From a checkpoint of a small transformer trained on Wikipedia.
Training: 259M tokens, 7905 steps.
MLP neurons of a small language model. Each row is named by its layer, matrix (up: input weights) and neuron, and shows model dimensions 80-143. Each number is 200 + 40 x the weight over its row's rms, rounded and kept within 0 to 999.
After each neuron's rows, "fires on" lists the tokens most often at its 100 highest values on Wikipedia text that the model never trained on.

L7.up624,224,211,189,161,259,228,172,241,255,172,263,151,174,203,257,239,246,173,214,247,144,198,226,207,187,184,160,227,144,200,168,192,220,228,289,173,128,215,187,190,212,200,230,187,166,221,173,240,234,248,181,216,204,216,189,180,222,208,195,185,168,214,222,192
fires on: " also", " nomin", " Bog", " Leon"

L7.up1014,210,185,189,246,198,203,233,115,215,230,196,170,206,177,296,239,219,186,149,208,144,225,194,238,243,108,245,198,245,129,155,166,235,217,175,194,224,189,280,228,183,215,277,147,170,273,245,198,273,234,286,230,209,256,228,181,112,192,256,222,163,173,170,207
fires on: "D", " first", " Bel", "Bel", "Z", "/"

L5.up207,211,172,206,157,214,193,157,183,177,235,155,239,208,167,171,151,215,254,229,195,190,173,144,214,220,232,162,250,206,217,162,217,307,253,272,169,183,133,202,262,251,146,216,173,211,151,202,238,355,206,223,227,254,239,219,212,182,227,211,197,212,253,234,126
fires on: " such", " Ye", " Mur", " Sa", " Kol", " She"

L7.up349,244,212,247,176,191,201,234,288,226,200,258,143,210,173,215,182,198,123,201,161,165,200,172,156,263,216,217,171,174,280,165,206,168,167,161,202,180,228,184,229,198,202,156,171,209,83,274,218,248,173,183,219,205,161,192,176,222,140,224,179,187,108,112,230
fires on: "–", " men", " Mc", "i", "en", "ini"

L8.up336,250,181,218,277,283,205,199,195,190,294,261,180,165,162,202,231,223,137,245,209,155,131,212,151,185,224,192,154,212,199,206,262,221,212,212,211,206,118,217,194,194,125,173,128,243,194,234,171,159,218,213,193,195,251,173,178,192,257,150,251,212,233,178,182
fires on: "s", ".", "C", "mar", "hip", "t"

L7.up568,228,237,201,199,138,207,163,228,218,98,226,208,209,191,157,254,185,133,232,270,133,267,179,251,205,246,205,194,193,189,179,211,121,94,269,233,212,252,206,266,199,213,165,155,213,206,244,237,173,212,275,222,144,206,209,165,144,245,169,186,230,258,209,171
fires on: "+", ".", " later", "der", "–", " Fl"

L4.up883,169,210,137,153,219,194,203,247,161,140,106,227,241,237,197,185,202,194,180,142,229,127,190,158,266,204,165,216,270,201,222,182,203,294,132,109,234,193,185,233,150,173,234,218,149,179,232,216,191,227,218,217,202,238,121,194,77,190,270,296,207,280,220,142
fires on: "at", "ang", "^", "ugh", "roll", " Website"

L5.up722,242,178,192,158,266,234,214,113,188,239,155,211,188,140,211,186,231,197,195,196,230,221,187,132,169,134,173,304,263,215,151,189,223,249,212,306,232,116,244,154,203,264,188,130,166,184,225,174,162,227,235,176,171,232,158,168,180,193,180,198,183,289,169,203
fires on: "'", "(", "Dr", " Ah", "gi"

L5.up76,210,203,200,205,203,184,147,143,198,238,176,162,181,135,233,183,214,159,185,220,231,241,302,237,166,187,201,272,141,153,165,232,218,247,199,147,228,185,154,182,223,278,129,197,141,184,279,243,95,205,208,227,239,269,170,231,197,218,178,188,231,320,202,186
fires on: " Be", " W", "(", " Ah", " such", " Regiment"

L7.up833,207,192,242,186,223,90,206,188,196,151,253,218,213,132,161,120,124,259,217,252,235,175,188,148,227,246,165,192,166,222,198,129,231,262,161,210,146,196,187,235,111,183,203,208,199,144,210,219,220,217,234,199,227,251,215,188,188,159,230,144,130,238,235,259
fires on: " began", " which", " can", " information", " Cle", " we"

L2.up469,279,204,212,163,168,192,264,174,204,209,196,181,173,270,194,232,226,222,234,223,195,259,281,229,214,239,265,162,203,219,149,248,155,225,239,208,204,238,253,157,169,211,130,196,187,134,208,197,108,166,160,196,312,161,247,277,189,86,204,210,199,162,200,233
fires on: ",", " Sw", ".", " ."

L2.up598,214,207,226,134,262,184,301,168,200,89,197,192,190,280,184,217,270,264,205,320,182,172,268,232,157,237,239,191,186,236,232,288,209,175,220,226,198,202,225,131,211,189,183,213,226,210,177,161,166,201,189,195,262,174,218,265,191,206,183,227,154,222,203,211
fires on: ":", "\n\n", ","

L7.up980,141,198,204,229,207,208,206,208,196,182,167,175,243,182,167,263,122,211,200,224,201,191,183,187,207,189,203,211,147,147,170,183,173,152,216,137,215,89,155,140,218,187,203,230,196,187,139,251,245,144,277,218,174,229,174,259,180,210,170,148,146,222,210,144
fires on: "i", " Service", "ini", " Best", " und", " &"

L5.up528,186,227,194,265,171,167,178,259,204,247,149,228,202,178,178,156,287,247,222,247,199,213,175,141,230,161,198,176,319,180,207,192,228,161,148,243,180,205,264,152,135,108,162,259,163,241,196,217,253,196,166,192,95,226,226,91,153,225,192,187,219,164,234,187
fires on: " over", " Over", "ti"

L5.up392,206,124,155,208,182,238,148,205,181,185,109,190,183,240,207,256,247,235,187,207,206,196,172,263,193,281,162,202,232,178,161,202,261,231,250,206,236,228,253,246,255,158,201,157,160,163,198,238,201,212,206,194,223,232,158,166,232,205,171,133,218,211,253,270
fires on: "\"", " Av", " provided", " which"

L8.up621,197,270,201,253,244,154,200,114,206,187,158,157,193,257,216,240,180,160,184,161,185,194,197,164,220,220,250,238,231,200,250,185,262,204,272,222,150,254,173,82,242,235,173,187,149,231,186,244,188,218,147,260,204,243,195,155,172,216,151,141,224,243,136,158
fires on: "s", "C", "mar", "DST"

L2.up337,253,193,274,202,232,167,203,225,217,290,136,200,186,223,217,207,270,179,262,185,209,228,95,108,214,208,168,195,196,236,200,199,183,215,167,198,240,276,205,233,164,150,212,228,210,138,228,182,195,216,222,191,210,179,191,236,226,170,167,169,226,231,164,239
fires on: " zone", " place", " details", " length", "place", " daughter"

L7.up327,259,201,220,227,137,199,180,135,213,130,195,218,190,211,252,243,178,230,225,79,232,177,242,157,169,263,223,197,223,230,187,170,174,157,179,274,176,196,148,230,244,284,211,128,243,223,218,185,197,207,177,176,218,159,178,173,147,170,164,168,178,244,184,202
fires on: "i", "ra", "a", "u", "s"

L7.up233,282,219,183,171,181,238,237,189,197,165,298,206,148,125,244,254,239,146,200,189,237,230,120,162,166,196,182,126,211,221,211,136,208,226,217,247,159,337,153,215,199,125,234,164,189,207,249,186,239,198,210,214,238,267,212,254,237,187,249,232,188,234,190,136
fires on: "t", "an", "am", " Up", " Back", "ot"

L4.up893,132,182,171,236,226,229,152,147,242,113,168,183,216,269,183,169,203,171,191,209,189,272,155,210,169,295,227,204,187,204,125,217,173,230,149,197,174,151,86,222,195,158,253,229,180,156,203,240,253,207,126,212,204,195,173,174,261,192,168,245,149,224,262,249
fires on: "s", "il", " Kn"

L5.up723,175,150,206,192,231,246,177,249,231,274,194,236,193,182,245,217,184,216,242,254,196,184,169,195,207,155,132,93,293,208,176,138,244,132,166,227,199,233,189,147,309,114,188,215,174,176,191,215,281,227,179,205,193,172,180,150,166,208,150,153,257,156,265,164
fires on: "ti", " co", "enti", "ES"

L7.up546,166,194,172,211,170,157,198,132,191,189,199,253,211,173,157,206,139,281,188,131,275,190,198,153,149,240,193,198,188,190,212,188,214,261,189,184,167,270,176,219,170,148,252,131,286,210,126,155,165,209,230,202,219,187,185,168,172,208,180,181,181,221,170,237
fires on: "e", " along", "u", "in", "a"

L4.up220,250,253,222,230,235,224,205,223,242,249,202,206,177,214,238,135,197,194,293,226,274,259,218,204,228,104,256,226,184,201,193,138,196,201,167,220,218,181,180,141,301,135,224,157,176,172,215,209,176,189,201,189,143,153,229,192,215,176,121,156,251,164,308,226
fires on: "r", "rm", "m", " ve", "R", " Van"

L8.up323,286,247,194,137,278,165,199,239,194,289,219,177,191,223,286,228,171,174,163,174,197,160,104,199,229,270,260,154,175,199,197,265,162,210,176,165,281,185,142,217,278,129,210,225,253,172,263,171,155,203,225,214,204,206,140,228,240,191,166,245,244,215,186,265
fires on: "s", "r", "T"

L5.up966,238,297,211,210,262,215,176,189,167,206,180,227,180,156,210,221,178,253,242,211,75,177,209,158,291,215,213,237,209,180,188,248,249,204,165,205,245,146,244,220,135,206,277,178,148,101,204,197,157,184,229,202,312,234,215,134,232,167,259,250,156,182,201,195
fires on: "na", " pre", " Member", " Governor"

L2.up387,174,202,216,192,155,180,176,162,190,272,246,189,161,226,191,197,206,175,204,197,216,167,291,126,272,149,218,227,199,188,194,209,233,168,186,103,225,192,298,165,168,189,228,199,253,157,183,206,172,177,168,225,237,217,137,186,172,177,187,231,204,182,150,167
fires on: "sq", " zone", " Language", "end", "math", "All"

L2.up520,201,137,208,152,279,193,275,174,223,170,272,220,142,190,182,259,310,297,211,336,182,166,312,202,110,209,204,157,191,205,220,266,142,167,229,210,195,134,190,156,190,191,116,192,180,206,204,172,156,219,172,206,302,160,190,315,172,138,190,166,196,196,140,208
fires on: ",", ":", ";", "\n", "=", " der"

L4.up141,211,216,228,155,262,181,174,214,166,190,188,240,180,73,180,218,210,200,212,75,206,216,233,176,185,219,234,218,205,200,223,138,162,193,200,205,188,271,195,241,160,184,232,224,183,156,183,212,200,202,115,193,208,226,189,238,227,237,296,257,219,247,202,131
fires on: " al", " code", "Al", " Al", " Ye", "For"

L5.up717,240,219,184,156,213,238,240,222,203,218,124,229,218,241,148,191,188,198,173,288,186,170,214,230,263,219,238,188,287,236,214,160,199,241,197,302,306,196,208,231,169,195,161,247,200,233,251,221,163,232,254,184,76,151,194,227,196,220,250,160,216,243,246,246
fires on: " M", " 4", " Ni", " 2", " 1", " 3"

L7.up413,195,272,150,225,287,280,147,187,171,207,224,231,205,206,244,255,219,198,153,214,211,196,175,199,127,200,226,222,176,199,160,209,202,185,235,235,108,249,241,206,213,206,290,195,84,184,176,151,161,230,166,154,220,245,184,217,209,226,241,198,202,257,129,247
fires on: "u", "le", "ie", "i", "ore"

L4.up211,224,294,248,208,205,186,171,222,275,113,173,246,246,236,190,117,197,164,236,183,295,246,235,233,190,143,292,235,182,199,195,121,165,220,179,146,181,232,196,224,201,211,159,266,199,240,212,138,200,263,224,203,225,180,147,222,198,205,125,248,183,236,223,174
fires on: " al", " code", "Al", " Al", " Fo", "ura"

L2.up778,231,143,215,145,201,168,146,196,181,145,198,110,230,245,208,214,237,224,175,197,197,267,129,259,208,160,177,165,171,248,236,171,181,180,220,242,127,193,199,265,220,212,207,159,191,168,279,215,232,116,245,174,202,145,184,274,193,200,236,202,157,210,256,252
fires on: " his", " pm", " mid", "'", " late"

L4.up660,161,178,156,244,155,160,183,157,128,190,254,219,204,175,173,210,201,289,142,186,204,223,208,168,165,256,265,235,203,198,153,248,208,227,174,179,181,171,194,235,114,201,176,216,145,126,172,162,195,212,166,208,211,259,166,194,268,163,114,208,174,169,232,185
fires on: "in", " Time", "s", "itar", " Great", "down"

L4.up870,141,144,203,180,218,264,172,166,241,202,213,168,185,180,200,162,205,225,210,163,141,225,144,233,218,271,190,143,281,204,138,223,241,139,218,224,186,191,180,275,207,208,245,181,196,190,233,168,172,231,207,211,177,173,124,194,194,179,230,226,202,132,218,214
fires on: "t", "si", "yn", "at", "issa"

L5.up972,171,223,124,164,210,183,199,241,192,182,219,229,186,171,213,164,197,252,188,211,230,185,206,138,166,198,153,200,261,193,183,206,178,170,133,180,207,226,230,152,125,153,188,157,213,174,139,147,260,198,209,235,220,150,184,143,253,249,245,145,214,192,213,139
fires on: "'", "ur", " per", "z", "tt", "d"

L4.up862,181,140,143,235,112,213,221,143,133,201,182,181,221,155,201,208,200,250,210,177,169,196,171,310,302,246,158,235,203,194,218,156,123,157,198,247,140,219,215,193,226,190,132,197,202,264,208,218,225,194,224,221,170,195,174,198,128,222,281,156,213,191,206,167
fires on: " House", " Mus", " band", " song", " al", " Album"

L8.up98,273,169,196,273,332,132,199,205,182,171,250,209,167,247,153,202,173,180,209,187,284,189,194,157,194,178,171,167,172,194,171,186,175,198,203,289,197,162,105,174,228,200,155,228,147,280,210,162,184,174,221,192,197,155,247,154,236,224,139,244,164,163,161,191
fires on: " to", "gg", " into", " Yes", "Sh", " that"

L8.up89,240,220,134,169,247,158,217,306,190,172,206,190,157,251,253,193,200,174,240,193,201,187,155,180,141,216,191,200,160,198,173,146,140,207,213,133,165,136,224,250,207,142,187,268,198,241,166,200,163,143,213,191,208,177,253,163,278,187,221,223,195,121,148,260
fires on: "gg", ")", " Yes", " go", "ff"

L4.up993,154,213,200,107,225,206,236,206,191,224,212,219,241,182,257,189,207,214,180,164,181,185,221,208,269,250,215,192,148,195,194,205,271,275,196,216,177,195,216,249,219,221,264,251,197,173,198,236,224,146,314,218,198,216,216,203,77,148,242,188,206,236,213,134
fires on: "'", "come", " Win"

L5.up351,250,241,221,208,188,256,210,275,198,163,253,238,179,168,258,241,180,169,168,225,249,148,266,147,181,242,188,214,144,148,190,178,140,166,202,193,239,277,270,232,229,198,151,237,145,193,201,199,180,225,131,223,224,158,242,190,195,218,149,227,233,249,101,232
fires on: " can", " ft", " Bi", " Can", "bes"

L5.up758,247,221,215,199,155,164,187,188,157,197,223,190,204,224,245,198,149,201,174,148,210,167,167,196,186,151,248,228,264,170,194,162,257,229,168,205,233,192,176,234,201,174,250,203,177,196,219,168,163,134,63,188,136,219,198,141,158,277,193,254,300,226,178,148
fires on: " Division", "ho", "1", "dis", "qu"

L5.up163,188,144,155,213,144,245,172,194,245,171,246,192,192,209,267,176,203,126,204,177,209,185,184,237,139,138,236,153,200,204,215,185,183,262,172,214,229,115,170,156,223,300,148,192,159,247,258,191,177,220,247,207,140,226,196,209,197,189,205,157,275,305,193,188
fires on: " Be", " ed", "'", " dr", " All", "("

L7.up796,230,269,163,157,154,178,205,197,230,245,164,221,285,161,261,233,141,197,175,169,188,190,247,170,248,191,140,181,140,183,176,183,257,246,169,189,181,180,212,222,162,185,227,203,168,189,192,224,231,182,293,241,228,241,188,228,214,215,191,187,109,184,198,214
fires on: " O", " and", "J", " al", " other", " had"

L5.up47,182,129,177,254,168,213,209,219,207,134,236,136,188,179,168,87,177,221,249,148,176,280,208,274,196,230,171,185,180,200,191,171,127,262,118,159,185,148,215,182,266,173,231,216,213,231,177,224,241,215,182,196,284,165,238,205,198,194,180,256,211,221,105,201
fires on: "US", "ie", " US", "va", "ua", " top"

L8.up925,223,195,177,151,153,187,199,186,204,157,145,170,224,177,169,204,233,203,225,197,156,184,151,157,244,228,222,239,177,203,233,270,162,201,199,211,187,278,131,200,246,218,159,134,197,246,152,194,209,241,172,200,199,183,194,262,224,278,144,142,124,321,212,131
fires on: "ri", "er", "ir", "ali", "ian", "l"

L4.up30,254,222,214,153,222,160,234,198,131,268,207,201,232,235,244,177,203,188,238,224,237,200,177,218,254,204,170,265,150,192,205,182,272,236,245,242,139,240,152,258,170,195,186,128,179,245,144,166,179,135,200,159,298,213,237,199,215,123,201,216,206,181,184,160
fires on: " than", " =", "se", "ust", " phase"

L4.up703,199,188,186,237,185,205,165,151,197,217,123,219,242,113,172,203,205,172,227,172,63,186,162,142,229,252,232,145,248,205,178,167,142,204,214,167,228,153,171,210,189,202,253,217,222,172,248,217,140,196,227,208,163,166,110,169,213,177,258,162,231,178,207,204
fires on: "t", "at", "e", "ce", "k"

L8.up175,222,179,208,168,166,197,199,214,203,236,193,204,214,307,121,220,228,152,220,272,206,159,185,222,155,204,204,297,212,204,210,193,198,202,245,179,153,205,211,178,200,229,268,197,184,157,224,239,237,256,121,203,197,202,136,185,174,202,217,170,163,234,257,142
fires on: "er", " Ben", "is"

L2.up653,177,153,220,194,193,228,227,209,217,284,155,202,204,210,278,213,242,157,262,198,247,174,163,125,229,156,174,229,230,193,182,236,218,314,166,142,194,219,167,243,196,181,271,203,277,219,133,186,228,200,220,159,155,182,222,256,212,197,171,269,140,193,153,187
fires on: " she", " place", " recently"

L4.up617,159,145,121,194,173,139,160,212,257,133,194,145,210,191,158,187,195,253,189,204,205,245,124,188,198,156,202,269,118,199,223,189,222,120,164,281,131,189,132,153,118,162,154,205,198,190,169,181,260,213,202,227,159,227,200,206,255,234,206,183,198,163,190,245
fires on: "s", "A", "b", "m", " Str"

L7.up42,185,112,245,237,221,159,176,285,178,157,184,218,188,228,135,172,115,244,245,133,218,207,174,225,198,204,210,221,173,232,218,257,255,204,138,182,179,228,200,139,178,173,155,228,192,294,187,252,220,171,105,227,183,196,208,222,211,231,231,186,222,299,214,236
fires on: "g", "th", "id", " right", "ose", "avi"

L4.up198,157,193,195,213,244,203,191,229,240,229,190,189,178,267,243,233,197,212,195,183,171,192,169,216,178,119,223,210,172,196,221,170,245,202,81,250,146,142,155,188,274,191,181,166,142,175,182,125,181,163,109,197,212,238,265,211,197,150,186,131,173,208,193,186
fires on: "R", " also", "Personal"

L2.up253,140,185,220,194,250,133,195,235,198,210,115,123,273,182,232,226,256,187,201,149,203,170,138,185,225,233,248,179,196,194,215,161,223,199,186,209,209,161,202,275,263,196,241,205,247,172,229,164,187,185,220,178,123,173,211,248,275,209,254,246,120,272,196,208
fires on: " his", " her", " Candidate", " pm", " Silver"

L8.up187,191,253,200,231,212,251,207,151,191,201,148,219,198,244,147,212,199,206,252,212,137,207,208,266,189,152,238,276,64,206,249,137,185,199,212,175,210,172,218,283,141,271,244,155,225,152,235,259,197,236,186,187,207,270,191,252,181,244,282,178,203,183,163,207
fires on: "h", "k", "er", " County", "t", " ter"

L7.up978,134,230,250,196,249,265,207,135,188,233,168,200,225,198,200,219,192,153,207,240,157,169,291,162,129,218,172,256,176,227,209,241,221,108,231,194,148,250,188,177,185,247,212,187,184,201,253,135,215,197,139,171,242,251,160,250,192,224,159,165,220,253,96,250
fires on: "u", "in", " i", " ago", "ie"

L5.up757,179,244,214,202,203,240,201,144,190,239,243,148,219,215,200,209,216,202,211,214,162,189,173,249,209,217,175,221,144,257,170,202,231,224,156,216,246,179,110,201,261,235,205,202,148,192,160,216,192,169,223,186,258,205,169,208,167,161,175,190,151,257,205,214
fires on: "\"", "an", " Comp", "ic", " Vol"

L5.up247,245,223,205,178,193,205,217,239,177,174,236,248,174,190,169,191,189,161,172,206,180,298,215,141,235,219,228,147,145,240,173,209,136,158,247,210,149,155,160,196,219,192,188,147,179,235,242,230,302,204,164,228,231,240,191,166,197,243,205,235,161,244,115,243
fires on: ".", " Paul", " Sa"

L5.up198,213,200,197,236,241,168,184,224,219,154,182,193,218,194,242,203,201,219,239,241,197,186,185,123,213,199,191,239,156,131,222,138,218,194,161,78,171,203,234,152,194,204,188,246,247,176,237,145,204,175,207,184,191,215,230,139,239,246,187,162,216,206,167,146
fires on: " O", " South", "He", "Comm", " Can", " Ac"

L4.up618,163,184,221,172,197,205,202,218,189,281,161,221,187,201,243,165,222,214,183,168,214,178,236,221,186,244,211,226,176,197,234,170,161,186,176,192,237,242,202,270,203,215,222,264,193,119,191,199,176,234,142,173,171,250,155,203,241,297,173,240,193,249,93,147
fires on: " code", "Al", "born", "com", " Al", " Ali"

L5.up666,204,177,145,198,237,226,184,150,189,209,183,149,207,197,214,148,188,225,196,233,192,192,216,113,185,276,148,130,182,201,143,231,164,184,169,222,220,187,211,271,192,146,133,268,193,241,228,217,244,166,226,180,205,105,217,288,231,162,150,181,246,177,223,256
fires on: "\"", "ero", "ig", "ph", " Green", "ah"

L2.up1023,147,179,211,228,132,184,177,176,287,196,215,202,145,228,200,189,218,224,198,202,172,173,214,161,196,114,225,212,190,217,148,200,198,184,210,175,199,123,248,142,127,157,294,168,236,150,188,233,215,179,182,194,214,199,212,182,106,192,212,161,169,256,153,163
fires on: " order", "math", " Language", " designed", " Indian", " Mah"

L5.up794,238,204,205,200,179,139,190,160,222,210,202,215,185,188,159,185,265,170,160,210,271,215,272,218,244,240,192,303,216,157,191,201,223,300,174,252,323,191,187,242,230,238,141,184,149,200,263,228,173,179,233,246,154,173,166,211,219,215,240,135,204,235,213,240
fires on: " 2", "°", " Major"

L4.up697,180,120,154,150,199,136,244,197,260,156,149,159,244,242,234,266,177,236,214,226,182,314,193,192,196,194,214,208,151,207,268,111,109,171,154,289,228,154,229,197,215,177,207,252,149,173,206,201,200,135,260,225,213,158,257,138,145,234,162,222,201,205,173,231
fires on: "s", "is", "a", "m", "b", "C"

L7.up901,168,213,252,128,149,163,215,234,181,310,169,134,182,207,159,214,168,148,194,223,123,235,206,198,284,208,188,257,225,222,240,220,246,202,192,114,232,215,189,235,213,132,200,253,260,188,181,185,219,166,208,222,208,159,185,172,241,184,166,117,237,208,159,191
fires on: " had", " was", " having", " prec", "ering", " aff"

L7.up266,205,252,149,199,183,185,225,229,203,186,189,185,175,175,204,238,156,232,179,191,266,249,209,138,172,239,231,190,199,221,163,178,235,162,138,212,163,164,108,259,243,168,135,182,165,222,192,257,235,157,261,222,182,267,201,237,232,160,249,134,170,197,145,166
fires on: "ss", "u", "-", " Ah", " und", "i"

L4.up787,155,152,219,190,170,225,175,199,202,255,161,235,181,205,226,239,203,214,205,232,165,186,184,203,145,236,145,237,195,201,290,137,160,168,169,265,171,237,199,140,266,229,212,188,186,188,199,182,238,206,140,196,272,198,244,198,290,184,206,172,204,273,240,186
fires on: " Sa", " election", " were", " Sur", " Ab", "M"

L4.up486,193,147,161,192,181,155,182,215,205,153,185,188,210,238,285,199,223,195,218,170,212,287,220,151,209,202,207,217,134,178,240,103,171,203,138,182,222,172,241,189,241,170,240,256,227,179,149,214,202,166,285,211,217,208,201,98,160,234,215,232,208,245,187,201
fires on: "t", "go", "A", "s", "gor", "at"

L8.up406,146,170,206,264,278,168,174,155,199,216,132,263,230,248,197,239,241,166,168,203,265,235,183,137,260,171,226,241,219,200,219,161,150,232,203,271,198,211,261,144,195,171,294,202,208,265,172,221,174,222,203,169,200,209,221,166,199,203,130,226,266,160,199,213
fires on: "s", " as", " Ele"

L7.up878,136,221,237,244,213,202,162,107,209,255,223,210,233,170,169,207,245,169,205,247,134,197,176,223,182,211,196,220,290,186,143,230,221,156,169,240,240,221,169,153,202,184,163,238,223,248,232,226,210,186,202,191,169,227,152,245,189,218,189,223,143,227,126,156
fires on: "po", " Fe", " mer", "fe", " Comm", " De"

L7.up798,206,246,191,187,212,157,245,160,218,222,168,216,187,157,138,180,198,277,212,180,225,216,209,208,200,245,205,186,201,196,249,152,199,194,158,255,256,250,168,225,223,289,162,169,220,177,174,172,215,192,188,180,190,195,148,232,116,233,184,159,231,178,203,174
fires on: " One", "am", "ash", "ra", "i", "a"

L7.up147,167,148,166,192,202,248,207,261,270,249,149,217,174,169,227,150,215,142,250,156,233,217,212,237,165,264,176,151,186,195,229,249,161,146,202,177,304,274,193,147,256,276,127,178,178,165,238,131,192,185,158,228,230,148,257,216,193,161,236,181,196,208,195,180
fires on: " At", " 1", "up", " daughter", "ğ", " Team"

L8.up494,236,302,168,125,251,191,231,168,196,242,256,172,165,238,244,224,153,271,182,230,181,236,96,190,217,187,233,187,182,202,229,258,185,201,185,205,202,192,186,126,207,190,248,143,162,265,214,174,178,254,124,184,199,155,229,151,153,219,183,179,202,232,167,173
fires on: "e", " court", " Pen", "u", " Mari"

L7.up273,219,208,268,224,192,191,242,123,199,235,253,193,174,178,173,213,153,242,253,183,271,248,223,108,277,261,187,175,246,156,229,229,241,200,186,231,136,104,207,156,200,192,230,183,210,204,286,170,174,220,243,174,164,243,155,123,201,207,242,182,188,192,173,246
fires on: " it", " —", " can", " Cle"

L4.up932,144,187,168,286,203,236,247,195,240,206,233,171,230,186,202,166,194,223,128,107,87,209,178,277,212,207,165,209,197,186,194,195,221,242,198,153,220,173,218,198,179,179,198,198,178,238,101,231,126,187,76,192,198,208,179,208,247,173,276,201,184,190,220,250
fires on: " with", " syn", " recording", " et", " conv"

L5.up974,167,196,195,162,274,251,228,219,198,137,241,226,84,168,237,214,175,224,227,212,139,218,248,204,218,161,223,122,212,178,218,204,234,221,199,168,196,236,213,144,200,149,239,251,240,240,180,254,257,214,229,226,268,102,174,215,174,229,190,213,206,199,204,174
fires on: " C", "ho", "cha", "\"", "avi"

L2.up719,176,149,211,186,181,223,186,147,153,183,224,155,194,258,232,239,216,174,218,153,217,237,172,180,204,208,155,182,195,239,191,233,260,215,227,231,202,241,232,247,190,188,219,177,184,156,183,221,172,192,212,140,145,198,205,194,132,163,177,217,348,196,242,245
fires on: " part", " ", " Website", " h", "bar", "in"

L8.up830,231,238,228,288,229,188,216,258,191,211,114,247,272,121,142,229,180,182,191,208,104,248,224,170,262,193,281,271,178,212,257,206,210,213,206,160,145,265,214,102,152,185,233,141,219,270,192,200,240,194,182,207,200,138,168,196,189,170,218,217,167,285,174,224
fires on: "E", " given", " Pre", " awards", "App"

L5.up624,129,275,150,187,133,178,235,122,177,154,169,256,200,229,251,163,89,164,154,189,222,176,135,222,168,215,226,201,244,219,202,227,215,176,241,221,192,225,230,255,178,211,184,199,217,206,214,149,133,167,148,201,199,184,148,233,136,204,205,271,271,242,220,247
fires on: "be", " Ho", " Du", " has", "ru", "{"

L4.up274,255,254,247,196,199,265,210,213,172,179,208,257,170,238,204,118,219,197,222,148,211,196,218,270,194,205,226,107,232,201,162,214,211,218,170,185,203,118,227,191,202,184,209,221,224,218,182,237,234,186,274,162,170,175,156,187,168,263,205,231,139,271,216,133
fires on: "se", " support", "out"

L7.up420,251,335,218,222,271,216,229,166,265,227,234,188,256,153,206,150,203,201,208,202,211,210,232,202,200,218,172,92,204,222,187,205,184,98,176,230,168,184,184,235,182,289,183,156,128,137,228,164,209,146,254,169,203,141,180,161,232,196,203,242,192,214,168,226
fires on: "–", " De", "ga"